Part of a small language model's weights.
Size: 22 layers, width 192, 4 heads of 64, 18.9M parameters.
Architecture: LayerNorm before each block, rotary positions, biases, untied embeddings.
Training: a variant of Adam for these matrices, 7560 steps.
MLP neurons of a small language model. Each row is named by its layer, matrix (up: input weights) and neuron, and shows model dimensions 16-111. Each number is 128 + 24 x the weight over its row's rms, rounded and kept within 0 to 255. Numbers have three digits each.
After each neuron's rows, "fires on" lists the tokens most often at its 100 highest values on Wikipedia text that the model never trained on.

L4.up851:168117106132104111124137071133161112130140125129150160169129107136151127129105158130142100122148095098118100146112147141152103139146132112160116153140111094150151134127159135168118110150144141146127152119159158158140145147154123156109079103102118165109132136139108126147137115093098133083
fires on: " ", "ation", "port", "ent", "iment"

L18.up272:139146098119106111152138131057090110111135104113132103134145153143184138136127108171093149101122120128131177120103087136133159115116111113098123141131105099134125142106141105128136124102129122134137168137132163124124115086115111109131125141169109100090138085076176143156121106081104113154
fires on: " sh", " w", " film", " d", "qu", "|"

L18.up1272:133146147166091100090122094133136135078139136110147135148142108132153105110090130165146111142106165158113147114135152135105137086115135072101116147155079129131094119123175117126142146142114124159167135083116140135135120097148126122140129105099135095136124101141130232180143128097119139122
fires on: "–", " out", "ab", "or", "-", "r"

L18.up218:124167135154123153130147131088144117159130101123117157098145157161195147124158149095135070142144110134117131108078122118114120107103137128139148146119109138118144152104138151137159095112120113110118112086107091180091118151158098138069080108135149128115151112114118156126164124076116076106
fires on: " r", "R", "==R", "r", " R", "w"

L18.up1374:166138090147145140135152130107145120081167113167115149123131137123177153134154162112163136152119118183081115111105124126105134113132088130141135099170125146143124174139125134149136115155107082117128139150184119107108124136145128099098126128109113096129108147132124103112174126104161091163
fires on: "D", " d", " D", "all", "d", "at"

L4.up561:157157100111104130096198160145146133138146134135116094123135133134148168090132112159100117116140138152121144128151088144165132117112153122117123105117133129173106118163167200113130111173127147137108139090111123145104138108151101102092112120138137070122115162120132137153136137116159133124
fires on: "b", "ar", "T", "N", "h"

L16.up1532:134177100156109113125157082144162096137101117128113115166134139125162144120133157124120157135095144170142114089123109173144145102134160128134122112139104113118126125099153155158158171115153106138112178085099106164092166128163130097116126088124143131103119097152146111152177081135126100109
fires on: "==", " ==", "===", " =", " ==="

L4.up1449:119141153135136116149137132138162201074143135185092131121147150118110136136172182128150109132184118145129149119158129128103140141136138161116120105155160180120104128116146122185131121140104111107140129166134135159122130094122135111126119122142085115154130105100109157140109093135156147145
fires on: "m", "l", "i", "s", "v"

L4.up1002:118158131197158095147145149123169156089145125174147139133130117098139151111146190123118115104132142142171091122134127123110143120105106144094077107142128114113107149132132137136163118157179118118105129124114107162140153117112132104117135104095121106116145116131129135160117150057142147095
fires on: "m", "j", "M", " j", "v", "J"

L18.up1348:142146144102142069130153116113127138164145134137157151135135133168155135119128148160103171128142127128123129126107105139146113119088077108068094096136111095151057153140127152106150137120117155115162204095096145122106129083139147129162155092109152105107136131139161130138128139097150157158
fires on: ":", " Sh", " Is", " un", " Mus", " Un"

L4.up95:150152118145115123099135138104195177111130131153111083138135100104107128131141143151142128167152139114125157074129125123048169095110142104159123079142120140122158152125128129140123112118114154146146130085130125148166133133149115116102144129149106055118165129140128142137134138113174133131
fires on: "u", "im", "\n\n", "am", "rit"

L18.up995:141156105111153118084142146111160155130092171164148125129124095110139126088109167128078079134117136170141175096125094126146131097119124106099117115122158088118105158166134125098090120161139159145133124118117138148112160081136135133120140158158161146112120151123164150138152134150120113120
fires on: "b", "ib", " |", "ab"

L16.up385:124145102154128170124149094090143123112119153151094100144113151139093123128143154157123130151122143141173109109137119126137147116083183092128111131147115161151149147113138125165120145124128108108119138086138125122146165140163142126134146099120111072109128088121120153147163132142153136083
fires on: "===", " ===", ")", "==", " S", "===="

L18.up1528:161111144115171120147146134144103143143140149120142153129138165154146120130116099087115152158121157102104120068117055162140146101120129112136117104143070129120117129134144116140163145115156127126164128102130124163141155100120123159085162083143196111130157140110153136132107187133132134108
fires on: ",", "1", " | ", "2", "; "

L18.up1449:127132152138146126069142135138118138120110117162134126118130132102129111087117138113172146166123106161161058104123121143127116157118114142103128125129146091141130113151110153116125120186133112131103143118116112148141101130093148110106118102163127106141108132137156147138119139125137133090
fires on: "| ", "2", "; ", "8", "1", " t"

L4.up1267:119158159122105123113128094122141164094136099183119123135130106147185126073167143139142107119138157141128141147134106108101158136111112138100105140185121139133140133127149160141130136144139153109158142055105131158072186107143124124110067127159166148133126133123161145149116159097092126155
fires on: " r", "r", "| R", " a b"

L19.up654:165132148114125114116098110040158125124119147152161117121120103124156104095172139167125117151152100107126118101149152097153146155141123129124140087137140133166124075144149108152146103155147134140127099113112110139121149135131147114160155122109159129114150135142192120133112133147144148094
fires on: " \"", " | ", " World", "'", "| ", " | \""

L18.up1361:115125117142143135114140120124122155077137099111108153152146167123134110106109134144121121118115155119147085128110122191122115134110105095091113125158105115114124092123126106164112146124162137153168124114104133136135179115078141120128145101156120142132165141133168167138083205130098132123
fires on: ",", "1", " "

L18.up1221:113157159131196117147131147118159157116108075133139147146123104102121111103138150173117173154126120154121147134148103185113135121124078119155117095137106145177104158148123130138163153112142155140119158153172131145127121127117121146111107073119107119134141125093147122125113100084126091130
fires on: "l", " M", " Bl", "m", "h", " br"

L16.up571:109124119117112125133161137082119152104107127131105148168120124122147098096090129127116148146114138168151129106123092103138134144095133110110130137101092095151144139161110154168136061133151166170145109139175132136102116118077155099165118105159201152132124122147158100145133144137148134118
fires on: " N", "2", "1", " n", ",", "an"

L16.up295:117112133119132113094173178100175122086154111095156108154176069085120152142122128150148090128112087172118111149161137129117131131109161117134124109139119114107099118144139114126161137159096133147143156071112093114153147104126141127149137162147117122158108096123139147152154131091126106108
fires on: " (", ":", " | ", "ip", "b"

L4.up1309:158150094165103101152114100085185098106110135126114119126121151090108160132096154152166126134121132105137149110078099117092140150099134109122091135150177154145158127090111130135155134136138114123141150126169144152165159163144128133112116083132140114122154137108102144088129147129124146124
fires on: ";", "; A", " |  |", "\n\n", "====", " |"

L18.up1433:162165115096130115081134093107116106099140140152102121142141169154145094147111135133128125195134167109169131142126102142095104156116106088147110107159116102099144124082176155123134161135093065124136124092104115150133102153145129117126163152130105120145176155146121165111129132150163136156
fires on: " | D", " D", "- D", "| D", "ai"

L4.up1506:158183065108102111106161114135134098138088150132111112141174115117122160146151134119176129159163149123124148124139152123117146114155125132076126119155079150131120149118085126117147077132118149140128129121116067148115162071160114138142099108145090114134114123114140156110118157135111095107
fires on: "\n\n", "ly", "ition", "ately", "als"

L19.up342:138109135120163142100162112058122150120148150142126132143143179119134111087103096110090131121096126142144189108130101134098110107138120079165129105166120106145099125169130174150131082092139110143122128179110134172135119113174167173108108093139135141150105106133114129161117143142163123103
fires on: " b", "av", "uk", "- ", "ak", "ad"

L4.up1477:132131101172146105092119144118181148103086151126132135150138154102157110102133125110141097145173126128167127119124122135075141143131115117074103095140091139139121104140147138131134107164140110123118130114108109160166130118121112126135099098128131121103119095140107196137115138148144138154
fires on: "z", "ic", "as", "ography", "l"

L4.up546:145144113131177118147106150177151124141126104130083156110149159143163146149138144069140103119109143122134146110095109124133123129115110148075123103148139154106143132150139114131155152139142119134168138117122105118122104110128131137094132113104135097144121073140122111128137091124106139124
fires on: "1", "2", " during the", " of ", " those", "\n"

L4.up512:132124136172122111151106139164156118133113170141116135130134132071116127119145149080151145139140127136114100108163128175112108125127134082139112145093141131128140109110157137135113140179126097125157151136171065142099189125123064159109148116141113107089100113136172153127144102135096116128
fires on: " ==", "==History==", "though", "==", " =", " Preceded"

L4.up1304:146133100142162141099160144084145084128097120117145115188088115142116135151162132145120133164132157151105130111116158112118167167139171114100103132136121124141115155086090113139122116130142106155154142141168070149106172146124122119097132128139134076110123118157120128110157134135100102142
fires on: "on", "ine", " non", " Con", "ie", " one"

L4.up1487:173167081111130111119072146123148163080111126129085116129118110151119114160116173100127082153175165154068144132076126142169133127153124122128124146116084126161139118119134134166169116145138165174122161109114125140136151143118108105159123129118121095139133159118107126114135101141106089117
fires on: "imate", "out", "ly", "ity", " less", "ended"

L18.up1490:134137131093163068122116115137107113096115138111162174128161089160099146120138127164150138113137141084184081140127137138142168156140130131104144104090131105120135109123151131168155180079093123112168169131144102139116141120108131153106130097141128136088130116097163124147129139104119131093
fires on: ", ", "| ", " in ", "–", " In ", "In "

L16.up484:106141119115148120100123108101132118111126134148137120127121128129183131089070136125131102119123127189132123161160121122105114113147148116139095159135120128169126098103118131134120106148132106185135131119091167190122147136144115118138084077122131131132168070115104123139119120119080147103
fires on: " B", " b", " T", " O", "ak", " | O"

L18.up1411:123208100134128135105160137089141103137153104149088152123140115124192118120114116124129110108156114106145143077153090139161146140118119138129153102132114128130144134129108165095088124123132106143128133085152104118146102116134129124105105154124140099120103123116154149146157131124113145117
fires on: " sp", " d", " sc", " g", " r", " mi"

L4.up1357:105130110154150101125113112101128146161121152155133130172128102093153106104103127089170165088188142134137140101162174122108161136120153139062128108144142136115108097114121117168144154126117114125123149097093130163162138123099131129098162130116126122126164108155142157108108153101077080132
fires on: " August ", " | — | —", ", who", " in ", " successful", " once"

L4.up876:109180070140110133126114150094149117134096156091119108123099145121159142113113155155129140128134126121148152156077098117162121095088164106095128107176142192173112128113131106118143115169117146118162140105146123138150130178126149142112117109144156148136125139113152118124113127118143154140
fires on: ";", "; A", "n", "ff", "; N", " | N"

L4.up501:177120115161102136099169151120127148099104148106163189144158134149107164118116136176114104182138102134161103130126146102122153121125087140097122080126068116152077143170146117138138120129118147135115150119088117162116122144138148092134122114121097083109149126150163121132127122128169099123
fires on: "n", "-", ", ", "re", ","

L18.up23:157121109161146077151149093141207131136142177146104160126123135078135098107132130110111136130118140167125120122130143133154165136105097125148150133119115101146137107142136137138140097168114130124140174105156139150132110111127114179048139163128175125131112104105159149142086169099104142147
fires on: ".", " on ", ", ", " ", ",", " July "

L4.up1363:141122078178146089109125095115104135098143116140102181174120140158112081112147119149144072166145116157128101136126125130136143142129115133072127094137101179141118139150129133156176154104131125113098135134139121138109126141135124129152132095169125128154108134154137116149161105120104111121
fires on: "y", "ation", "t", "ing", "et", "ycl"

L4.up1023:110130117171159125136139142152128129141107141121152143147151053123119099110139121131128147115130086105170153114136104154107099105148111141097074109140105106134134155151159152132148125177133118123101143145091123144136144151093122127104097127184124145143172107083144155131122105083160109107
fires on: "h", "H", "M"

L16.up1243:100185055153136130141122085118172074118148104129107150137146119102152174129089120113145111112149123185118127109164105143093107115099131126099095096144116144147145123117120134114156111165115135153117115163142109122139090111164129097120161131089117102122146132098141146149131129109133126151
fires on: " d", "ay", "unn"

L4.up475:138158084144153100082106103142190141102120133118078138133142127131141145103171172106125129102122126143126124109143083136120119111106130107116104104147106116134117127149159143124129136123084134130138106095126104156173142099181109061120153115086091091101131089144157122128145135118121172126
fires on: "ics", " population", "ions", "ensus", "ches", "ources"

L4.up1107:163158092165119129101124145112137107142159098139113119085140168101144132133147139157124118130129148147148132148099131118144164133127106126129139119188181178142096145121168119134135080143147117130145148085128103132106155114134120116106080137128108116136144091142147184164135130143136147154
fires on: "or", "t", "er", "s", "es", "i"

L4.up1094:142146180150130120120176098109093120078107148151137122148134100146149156124101137103101101127116142139116144090162158118162096156124149149114148157125098127143119105140185104130169138134151130111119130158124100141087142188100129105122140129159148127110142150123163118164115118080135101100
fires on: "\n", "led", "ale", "al", "==", " =="

L19.up458:117138141190119092111127112124128118162130144122156185144121130067129144077163122088115099147119144141132138157094128152174162141129111130116093145157101102169143124148131146131159106150125136136145170093137128112139147179152104151109143125121140119147148132117148144145111182118100108095
fires on: ",", ".", ": "

L19.up816:173144157110083115108109077097139134111132143108161128115147113133148113082129148142118107073131101126150110110143134117159145127099103102127096107147118087176134080139147120169189148114106092125148131137105106139119154188113151147146141101114102135127140153097168147148186135132126096153
fires on: " \"", "/", " tr", "-", "'", "iv"

L16.up336:123131131131102108132152132105149102126159101168125113126128120140133122073123149179149117141082175120081090121138118135167146118109147123113116102175148115118152128150121124130107078133143128136135123160148106125134112110068113136177152100184129110128179110122140122154121120143153130135
fires on: "2", ".", " |", "6", "R"

L16.up376:145137162094147137130126145130126125081125144101142110142184097108118131127118119111129100114108151141131151110170110169105134101126117136161095160151143071132144076134155145125142122141148110108134131094151126112116139158095145109177158118172165087124088123149129171146141114117132104101
fires on: "ar", "==", "ern", "ac", "al"

L4.up1325:140148121129142125169150124174144181140154134151104122163145146117193177146080151076148114118182139113104132107139121129123152112116117114122120103142119144157139133108157116117148100093132090158144147139141130127133128133100135157127134131117106082075113144120113116139082142135124105084
fires on: "\n", " dec", "erv", " no", "ed"

L16.up43:123108120135144096112139134114152136156114166157128139110163096123120157115096167141141100164108131123117114145170150127124140139086128104105125111168092100152115159120118123105149125141105153148152103089127088177123138064151114125110144158128155134106128108150108147154145120091168134114
fires on: "-", "ib", "ab", "ip", " of", ":"

L19.up116:107144149121149145147122133129091132106131140161144166154152129149135123125122076126151125118137122156183105108154119146103116171119106132126149129129130128130166132110168127125124113142139141128132097106146169181082133125118128101156093102173153080104137160178138145123117142102124143129
fires on: " He", "1", "o", " University of", "u", "d"

L18.up749:128150178139147125099172155117145121135142148136115173130167150110138119085139125111150125138173141153107114122124102154123117103134103100131101086164089135149132133114139138139141090154154143125152129138149142173106112131122096167143133174156139117125163142093108111146126146125138091148
fires on: ",", ".", "8"

L4.up812:158147135078101132141124106085121147140113164124105098178127143101115104114175125105161104096140119154144103069115135114116118166129161130087101103133096131136134114154111131151149149148113158093146127113123131162175144119158123100128122094166101147114119146122092151129111140117130164153
fires on: "',", " by", "l", "ah", "az", "z"

L19.up415:114123150147133135152178149132140135144097105170142075163148140111109143136142121099140084114107132155158071120133130104154136144142103077099109136173133134161119195120093173192154076084097137143141109136143088123159139155151162102141150110141179143125110120166129127126130158118115111109
fires on: " is", " I", "z", " was", " Gar", " dec"

L16.up836:114137143135111138122139128158118168110144082111149130134140131173130144125137111109111121134131162177161122065120081138077125155137104135111150110117091114127155133159134179143144118147103138148145116143176150145120119138158091091114056106155165125128124135168136114131116150104151126125
fires on: "1", " dec"

L19.up1513:118132175157142090098170135132134143139112162150113125142119148078126135117142139114097099145138115152109118142136092151134145092146114105122087124144116113161128147119125161121141076140102143124163112113150122139113165118111097134097149148138154107144164142098149109137099158113123136138
fires on: ".", ","

L16.up593:133136088123104163091132145125145130126139140143099108132142194127150167123140130127153098156124116109112145139130081167145152088124158102107080095141085120167133115147178114157187109101118143108113114117092099108099122147177124091085130135153135116119158127120165145102128120057136127123
fires on: "ar", " Mar", "ul", "it", "b", " votes"

L18.up1188:129139154137160102156148148083120147096135138108118141138147109138140139118118192149142148145135097115161125126131122147153126134109131123091099081151081147148130124122136107115118093119101079146143135123142118154138159118124106101158135161128124147147136129100181170128141163099070097151
fires on: " be", " K", " l", " L", " F", "w"

L19.up1479:143109149117120128124124153105120161169122157163152204120140127115111102130143108177074111181152129183115080089132125138067117122088128109089095100149102118146106107127090139118143168151093110113099127142120110156135134119140111152130152163139138050122091126171152145124153155130144108135
fires on: "ac", "un", "if", "oc", " ro", " stud"

L16.up1508:132148124125142111163168137120133124112116180113163135136117119100157127125132147086137153154152134121133172107122141119122131118112111139123090104143105110124121094116153093178135061127137167157115150119157100116143106120147141129124151142155157127073136083159115152144132182134113157119
fires on: "v", "sp", "ff", "um", "art"

L4.up532:128128138138105129078136143101107143090094172175131145179141126127148137120131176130141135148149115146131129125132156105150187120134127156117106117159151144137129084158148129149111115186136144094101155105137116150101172109135132106099131096117177133091110103101159166129161170115115161150
fires on: "ual", "ial", "ral"

L19.up646:190114095144154068148086138108133108132152116133099168127122142145159131129167191098136094116114117158135127080130117117131132123117134130153081127130131091147135106108118128141167121084153119093151064120127138129127126114112137151162109140133137105150078099131159112120138133115153067114
fires on: "==C", " c", "===", "C", "|", "enc"

L4.up132:162117140169117118108113119150114132105122145127120172117152116122153157146129099106126127120118132122143132083137143178080134132098130129125128114145148139122149089175156136130178142135107103106212149120107103144134134085106155131069138144115151142096161097118154134149138111103134144097
fires on: "ing", " and", " life", "arly", "areer", "–"

L19.up550:139104154121143109139184120144166144080144106126122137142148157128141134123124112084115128148133156158128090116125110128120146180096151130112123119155109100130146106133118158129133120134161126132166112117150095115093128136105116107141153124111133123102152165114121157117117135080138144141
fires on: " c", " d", " In ", " to ", ", which", " "

L18.up699:092141115084155063166078119115097158120161143152123137122140133145145110148137146136114176132117134165128095125203111157107146139113113134125086126096101094130122133135138136129148127128089132157144117140165131148163178115123158115107137132162150081117124104132144106169115109142102119120
fires on: " |", "==", "==History=="

L19.up814:150142105130133104117122131116153117128171144126107182097163162100147150133136141120119128099135098169151093125141163145122171138179124110123130129172167121120126122132141126116111089141126140141131129111133089105144151113167133131155126106153108096123136130150165131160072100070136088138
fires on: " | ", "on", "s", "| ", " | −", "enc"

L4.up814:109150138173105103103115168150147136134112126105104108135173127095107135145099118110138096129115136158156099135121163129098224098116146167143115115133158138112148115096144127150120119119131129161115155115102119116099146101121158111136116095160125134135150096118148139091121135122126162142
fires on: "ers", "es", "s", "le", " more", "op"

L18.up930:136141096093109107110094150132154126111199142146156130122157086134171135119113082129165093123102135136085149150102146107106128105172178120102137140114132116099105143121131168129186116165098126144119106084130108140129113126162124135130127124147160104116119051189123120163134128110148147141
fires on: " ch", " Ch", "–", "ap", "ch", "2"

L18.up529:143145138148131101098124127099122158166142095180087132121147140129117121103152079147091124104112134138137134087160113140127187153123144095153153144081112141104138148134107087113117092158144163140108130102120090144120088121132146144119151117150140080098140133112184109126126149156145135077
fires on: "| ", "; ", "s", "-s", "os"

L16.up1048:114140118122136127135137101129117146119182121102125108106169136148161138101092142115120120136155143159133136117136152130167125113135141167114146114083117121131157161181118115124113099153072128177136131117134117152149122146156152134159096121117123136126152130170163077110158142098129080136
fires on: "sp", "s", "r", ")", "ear", "p"

L4.up606:181180092135118097137121118116118141126127103130114143179102139142126160126117184142107133177115184155111127133144112116146156110113154096116131125155108103192112147100152120132178114118138146133140132113088115146096166148169135108118116114109153066122124119096195147144158154147112123119
fires on: "===", "==", " non", "===="

L18.up709:138100107127090052115162113072145098113128109118142141139144129145143136106150133170123151118162123133085148134116119136124140121136091114131151130130159154171122155117131175141110169126089075099150117109154116109120123076145120130125104116114109147088068101131163130117175107091148095149
fires on: "n", " L", "qu", "|", " kn", " of L"

L4.up948:115146117139176087138123133119150130135127133151124114154164096117127111093133134113165139151185146111141159066138094122120100090117124147120098111113088099104134129162103124128137112104134123166140129135160145157130114103155140106145128126168132112136094081150154135130147164129156139106
fires on: "h", "he", "est", "am", "u"

L16.up9:144160135086131099104170170094116102145133131124143160154144136113139111095170114149116155116130163130109121150106101147154134106101113129142092091167163110160120093146141143083120135152165129141116161138102129152146130091113105117183116100166170132105152121113140118163112094126138138107
fires on: ":", " c", "."

L16.up645:151174129148154138128175108126157166082167126116129171099131123121154139108128125139111079125152175134119119154121155134083116128162128096124102115148087108178126144115131183120155115115131122137138148125080139141075162127151122108111159097130160152117144104106146113126136136137159081159
fires on: " D", " Sw", "up", "- D", "w", "D"

L16.up1304:124161168123117097099108113107135176112129126116092109119149112123133122118162180134131114122146140149169100142151123142087145113145123124135120122111130104111166165114150131193114124090107111122143122096091136172097133128098118132083169126159084111087184105176106121114164139122113127100
fires on: " La", " de", " De", " In", "1"

L4.up166:180182087127133107109158127094138118104150079139105161150107146130136147117160117128118094158118171140109109091071095129134155123130108110155126108120117103157145102172137138153144136152141139065133118106145126156102128135125119132164132103144127070113123112116122149143125098129135118111
fires on: " this", "C", " This", "c", "==C"

L16.up1318:088130153100185097097154090145115111121144118121080161142118177114116095128164154125130103120130150141122102157128074117118140118147137094126106129097131094156128115129128165157131153165126102123151134105071131160098106126139132111102132111145151126103172104163101167129132149121083133140
fires on: " St", " north", " t", " North", " south", " out"

L18.up1152:148156155125133136138120116144125145157085148155123167128159118169111166125096129124149114186121147109151084074112129129092115131159124110133105070137119113123113141111113129128149085132149116128107115132135135121120133153163149146117137089157127051117097107162131098113128132120129095131
fires on: "ac", "en", " stat", "oc", " fac", "at"

L19.up769:136129138124165107087152139120107124128105108110123139149117103149196125097086161100152145133118147117137103114167144140109174113151125130127103108133127122147131147110177152160145106132163071130169124138136127121104140145130098143119127127132179078130138144117147100141139128092150114133
fires on: " D", " a", " in", " Br", " tr"

L16.up483:105147155135108133147165098145106162109103100079117165141156109139124136093103106120103124129189129161132116125145093134097096118150093106092123129104097136139158144126120164178131137159119128098120122145149127139071162144135103118154179090146127088153146137125152142146145113108127117141
fires on: "b", " K", " D", "d", "D", "ad"

L4.up139:148137099128112120104131140055143162083132163139119100136105119099132131136115120146130158137102125131134146144133129130105100151122153121089113132177115154165121100150105101100150131148184116159136121120167152178144124121126140142123085093137139132094098101135128134100144130132131120150
fires on: "ad", "k", "ash", "; A", ";", "at"

L18.up304:172136113152123139130147110119133116113137059105109119123131138059166124109172134099112125169100113120096138053127145162133110158139099117123140137132093087100162092095149119132138157143110134141116126125158123124158156158136110136089115162115128109117129127097148143092100129148107123109
fires on: " sp", " ret", "p", " exp", " ref"

L16.up256:090124140134148123138150123124113122121113127094137118122148078077140133069113083154151110178129170160147124111144100160061140089147132112147128138109167107130128128127137182129181160160130095083129143125143126103105117117172127162159122119178143102138118100146151131151073109141136124145
fires on: " the", "an", "al", " Phil", " San"

L16.up1065:131125156194104109116147100120121154124110106137105173158130144148148147077118151152137116113102154165122082137131085130088114119141119120080100145159090133125140149095118149136126132154125100115148181120101124147090172170125115101103086128102148102118125117117107109147162108167137124126
fires on: " D", " H", " B", " Re", "D", " W"

L16.up524:133116184141154132154130137138165092140119140159119149131113122122133112130134136102135116124164158105108118090151093175132128124134108107057117130175120110137119110127138145168181111144127114166134148129175135135150113125100134153109155127151154130157161155094108157115083168098103102119
fires on: ",", "2", "1"

L4.up1430:138179105161103077149151112128147109072143176162125141129136165115159186133109147156139108105133151123123144110109125104134140152118138114117112117161172129152138093114152098115177104124117105157168162135119140134140115122132124146133148140111126076109120121132123117118149122146150129120
fires on: " |", " |  |", "ad", " |  |  |"

L18.up1347:173108134112153135110106151114138135125162081138109120110128135081155139132144133144113140141092152132146137128140125135121169107094141123154165140162115140165107121141147151123131117162180126113155090130121114160130150141151133155128108063164162098102134128119129103127113104161121142086
fires on: "| ", "; ", " c", " | ", "3"

L19.up676:112127176136139119123122137119110140085147130155111161137151070128141144117151154138105117150122104121158131138139162126099143114094151149108122098184075119107113136116107127147132095128122113145136144121148135143103132160078117135131083100182142140163144104148120128155139135108111066131
fires on: " l", " L", " del", "M", " expl", " lo"

L19.up1531:125175160159171147150129100116105103122189111178139149108152158139128120106126139119124143136091160160099123129139130159131139090133135169102112094090122108133109151148134134127110134128084121136095124130123131101100174123139171103142156151121105134144128107136169128118148134120133115065
fires on: ")", " |", " |  |"

L4.up0:157175083133167104121132124087160105110157130119165103139118138123166131127132142123143148093131157122114142089128099126111141114119148138154079114114145147143164103108124100122126158127157081115155172127146110160123175127112099153158112096134132070110133116105095132175158111157140125140
fires on: " |", "==B", "\n", " | G", " |  |", " | P"

L16.up287:154138159165119158087135138168101114143129133147149130135134157145124135106171132115098129132174100122126064104094119157158182145088116121119150109116138096171116121135123137153122123182120119126127123130155106131089122162144120101176125114157143094144124146120128149103145134127161166133
fires on: "2", "1", "–", "v", "th", "in"

L4.up897:119133130138080134137128132155109175090112127148143120116135109135110139133104126136140123130135127117122109141125144128093111079125102098089102124079093090149115121150105120152126156153166106135106166135109118138125158152157102115151131135113131099123123066107129135131125168156163115125
fires on: "/", "z", "k", "-", ","

L19.up586:148139129147091101136159130107169126133125123119100155164123172084166117125108129081114189135159149134136128106116100087139144138117141118145160139149120145112114110106167124145146159146110118100177152108142113093133158150117124147129189109154120084100107140129147180145115094133112135119
fires on: "==", " ==", " | DF", " due", "W"

L19.up906:113129119133159137102128132102133134150136083153120167148161078117181139082154103133104132186104098145130117136157125115128118159157122141130141101205141184133165147095133145130138109122106069130114108089132083125103143116085145080131087130115124097114169113109126108153142161087144118109
fires on: "M", "m", "-", " M", " (M", "w"

L4.up1152:147134125118107137107106121148127105054090163119084124128164103114120150118141125150105097166131111192139113139108117169125159137126138076111152090154091142129127145123095130143117153139101121121134154102163140133092144173167137159101086114145102148141119161138123118141102103146093166157
fires on: "ited", "rit", " Pri", "m", "ing", "an"

L4.up1365:134144097138129120112121129121183127103152180150134105097150131124154129089147161122134121109141141114110152093151111152138125103072169107137098132143138148138114135164154138108115100170113145149107112041127104134171124145181107107100125086110079128113128148157126120118129127146110162127
fires on: ")", "ics", " UTC", "- •", "ensus", " population"

L19.up1362:175145082129118131125167161153140126146115107157119111111148140100125158078160109135124113172130128135135171087109085120108109131132128111169154066082097139121115153101149150159124118094134079130135144128156117128129127145091131110166091122148121108089114121145130135100111126098135099131
fires on: " disc", "2", "isc", " th", "5", " Rec"